{
  "num_hidden_layers": 13,
  "num_key_value_heads": 4,
  "intermediate_size": 2048,
  "hidden_act": "gelu",
  "parallel_block": true,
  "init_std_qkv": 0.0203,
  "init_std_down": 0.0,
  "beta1": 0.9,
  "warmup_steps": 200,
  "schedule": "wsd",
  "decay_shape": "pow",
  "max_steps": 7413
}
MLP neurons of a small language model. Each row is named by its layer, matrix (up: input weights) and neuron, and shows model dimensions 186-313. Each number is 128 + 24 x the weight over its row's rms, rounded and kept within 0 to 255. Numbers have three digits each.
A block is one neuron, or neurons of one layer that tend to fire together. After each block is what it responds to, as a language model described it from the Wikipedia text at the highest values.

L8.up441:107173123137114165132117145109122151140147140147134146129139142118134145097130140121126175095111170148149167127107119152162116139117078145154115109095146065128119100134076145170143144110156130157166097119134091111109132097152104161135122111128156118112128070148099099186118133142128106095203103107105124153122141165158121125124139101132193137074142146115149137112134134101171079123109
L8.up730:096148139098147119086149112193109109092191149121051150151142110136113183102168086085152131105092145104154138132133110128144120158148118107153156140164158085126114120141103095134130153097116123169132136096092136103109156157136110141136087152157116106112124144142109121159137120168128120147125131123095106131160135145093120111139115173134141119080137147133132106137104138125119111144132
L8.up1496:109175105141134119176158129080099112118132109120122140154090153140148118101181117128122105095124148130139129155133108131128140138102095099104155139139115113086147138098087088117146078193112098171109150113104112102112205117110131124115100109113107142099090085109098080133115113107152110115113095130112147124144162096133156162122153128182130108123111157152115130122139121126167126168080
L8.up2022:139150093131086140107085129148096132171135127106094123113153109087107139136198083130161152121134184164116139097141138109132109108148111108148126113137120149125104175142110125094104140121123156108147115159148117117129143124120126134133099108081097167123155126183136125136147138140127118137173103122116084119165143092139108111110156171114137156139137132149103115135130121091118175130150
Responds to: Noun-ending word pieces. Final pieces that complete concrete nouns or compounds in lists and descriptions, often just before a plural -s or a comma: beard(s), flare(s), to-y(s), U-V, clay.

L2.up254:102148145118098159126153138072149131123164136138147173114113114122146091119095123113140126125130142146112162154122141145088115132140131104113135148140111109132150138090086170150135133149078121078149178132152093127144125091095112147087156093107133123151121160168135118095154139135169105099122105131108087113144099148092120127131124112115111119118146111108177152172132102107190145131089
L2.up426:144110086156138138124141125141131105104140109141154138133107140118101127115164120115091161110183106117106105115128162131125126071161141139132159146095076185135114108145125140119129144078118124107136132130144110119126134150150110133142133139124089184124097104135075109182158116115137109173096113118124119123102121099125112106146110173112148160139139128141108121129088120125135150136174
L2.up616:124158079122114150138136158101131114114133105168127167136094144121109118144165132114138131117118143088141131153104134151144100119132088143166153114115137093133150119137145155153113118141127135138093091116115182117141144137123110113115121098155105090178091101166120159104119115091142120138129146110189135138118105123088130117148121162141139113113123151144125124140148094102156174149153
L2.up808:133179157129158133131148140137156108181150125123131128112073132138150085189171156078087164181064092152122155124111141179130139095176125128166149110137118128130098134118167101142145080125121172099154159146139120123134122146105146148096126153099117092072146120119176133141145125168152073144090164136102113169083131102120150137129165103091127085136101157105132098138177119143159163118121
L2.up874:138179093172128121121131113120120124125139109130122135121105092113118128138132111094089118154096116128125128138123148137174126128137123132125138143153107087131120104155114124158116131134127142091091145138122137111162101122128131094131091147088142147139177133158100084126153124127137100124123126127128137139161113145085116124129166087132126132128103085122121136114149147119119183111108
L2.up992:142114136113117134106136166168155103165175075126114121170110117091136116145149129098146104098126103103094109127054102088140146153117125169117165114095129130145089150111115170130137154109121132109124158080106111080138081123072120136131183145096104137144135138159073092155110126161127177106173151149110128141138123139131142132120084136144154157145117099151116090124135141143146123129125
L2.up1073:135149118076097155103115110117135136132166124117117133131095104124069080108156135086127117129132181084123101130088139156144123137136139152129138095140127139100109137089149149144097122149104132118135119112139088120130145129122112121143139102156125141131156098126117103159156169150094060125088148132109130131146142136108156156139138132159120113134124103093108130118169158147126141114115
L2.up1327:136125166131106130137154111149153168174152087088132144132076104162121116128150128088132114122145156099144130130133131145179155160071105138131151119099156141108144108092147135153109164120149155123171085158110143123141117125119148184149107080101100099142125161133119156154117129146153144152092124116134095128078154127098133136149140129154118156135102166146132118162166112105151154111118
L2.up1351:137126118125069157154122131125130147119158139130130192147111096118089111098108137103084123131107143142151121137106132153101138113088143152129149132142163100134110165154101151113123107140121143134108098150134129136135136147099095126097144142174120140103144099124082106142099149165175129085134143154093122136131081084116102155146138150170121100090126124095123087157146134134153145131140
L2.up1417:111089133150090139126131136119137125157129117122126131110128149122103130151143108114145131128082068085149145102086121155131158158152172118137136132131157126124133108153167149124161108082099145081134119115148118111141175108117142159085123115117143135144101090105145130112133118124170098119112141173116100127100164098137174124140108114154129075134101131130131104103174137138109141131096
L2.up1489:149122140137156115159143113124113129208116100132110141114088085095133133157095121138135154147117142097161105074063151129166142123116144122143118139147167169139122124122121142126108157142096150145127118109156103091081132126114138147160123112155129166125142104114094112109099075129114075128118145137156154155098093122121116136148134120135129112122135147128161158131199143120107160114106
L2.up1647:130121113133122163093105127096154101147139104139146138107119115141136155098174150143136173134137110108125131170156142137113116149121143104162137128119118173136094095150129127102147129144106139080117142142152093116161136136146096123134141103117132124142122135117146124114133175140127128156072122117089099126104137085109157127118179152140135094053134136144135099134158121083162125072112
L2.up1727:100122129107141093155119125102124102152164135124135176136139144151113143127110099123143133095136107114125140104106105126117140138120128108108112099181118127106100132137143147148121121113095121122178098158096153109172097145113139091152139129117168095205142158123080094122103144121150125144177157141109115148126125105106088111097067128171087111143154118133131089148098121138138119124135
L2.up1889:099102108109125150133076126108131158161146145093115199097085141123131154113123128101100077109132115151132098140101123142129105129133164143154122118115137119161140141141107131101187145103105139090137122160127096116156141141135134123098120135135125171120125109131178061155120115100144144138152145120097098139116144130149098117153110157133151139097119144115123103122142141076133105166165
L2.up1928:112140113124133148108113138149129126161091086098122173107103157151103099132156104133103151145140131143170125130127139136085137102149157132133148156158118090140111144173129134150101102126139139178192185126143145116144077126084121116115122134092138127094104105132133126183100126124130101156190144164083089087140091137146126127152127107146139124080111134132140105121183125118122158141127
L2.up1991:129135164117108147139133144134143118128138126115135121101109121126122103145136111157136157118130149112130109112121151132131134097087093115147092159121119156122102087133150138140172166116107087147119132195131112137072133099121107115124091105172164138135142107132086154145111151106108123164126132149124158136111127117141102142121124126103112130159090091113140103145136100121149122144109
Responds to: Opening word after parenthesis. First word inside an opening parenthesis or quote, mainly born or age in biography leads like (born 1997), (age 48); also markdown table separator rows.

L6.up1210:140125111137100151091151148142150100096170137123124161139130127123158142156101122098120101105127138147098129122154152102122146103092152145096156150148119102076091164135126104136107129089121130145128115174126125124145075124122115132123118072159104132106159112176103057129135086143169134166139116160121145165137143146131119090123121124100110160071133091110120131162100120177155144129119
Responds to: Mid-word continuation fragments. Word pieces inside or starting a split word, often after a prefix, hyphen, quote or parenthesis, e.g. in-op-portune, in-ex-orable, chau-ffeuring.

L8.up97:121136176117077116136142140129121093102094138147103155135113109108125123103137131139133167146135109133148134118129133147111096073108136163137128146146116151159135154167184106093095136102133121170117131148170195104130102133135134136108104135143081153165117134117108132124127161127141113124116097101125129142135116154139105136105126114148128154151160145110181143124164172131134135128134
L8.up361:155141111107116130114134110140174118154163092122147160126124140107163155165111142142138146131132119162150113123156168127100091130141127128160119103103093131086110120089160080137117126106166130161097151159108128156133141153088092126149125123143125121156120099136106079189148105137112106167115154157150157096110144176094130113145130129146109166117088159137152122123145109136124162154131
L8.up1632:122136130131121144149119115114102126114140173143098102127130103115154112095128112118156102129118088147125147108149160090144095122155100130146090113176125118130147094147154120117138150135145103088144115107131108078137148121158138086124140099128155146150163122160130114179135159117141135115102133133148157168129152097106168167138143149154108166122115108137145108138169139132127144151065
L8.up1927:121125083158156101123113129120121113143111150094118099107132094143090123096121122126166136198095078178124152147118154121165101130178136164141112105123110139136147116107113143154101182127168126136134125112143124152120111122107138105138162128118111091106133125137122152176159102098138137152112167113095137119123127120145132133091123082140102129119161175088136151135172088099115160121116
Responds to: Biographical/event prepositions. Prepositions after an event or role word in biographical and historical prose, mostly "on" before a date, also "in", "of", "born": took office on, member of, Best Actor in.

L6.up1023:158124138099146187109175151108109153082137159130135119092069172099086134141123140149153147148137165104121099166126140149174152171118084130115097149127138111133098145156085120148146140120112119133151120176117130113105103160165122131111130100107150138122138099120157155174092127136152084158160105120168162113078144118116121115089109132103104120134134162124135149119134102085125148171064
Responds to: Concrete-noun completion pieces. Last word pieces or plural -s finishing concrete nouns, often landscape or plants (groves, prairies, water table, banyan tree), plus following "of".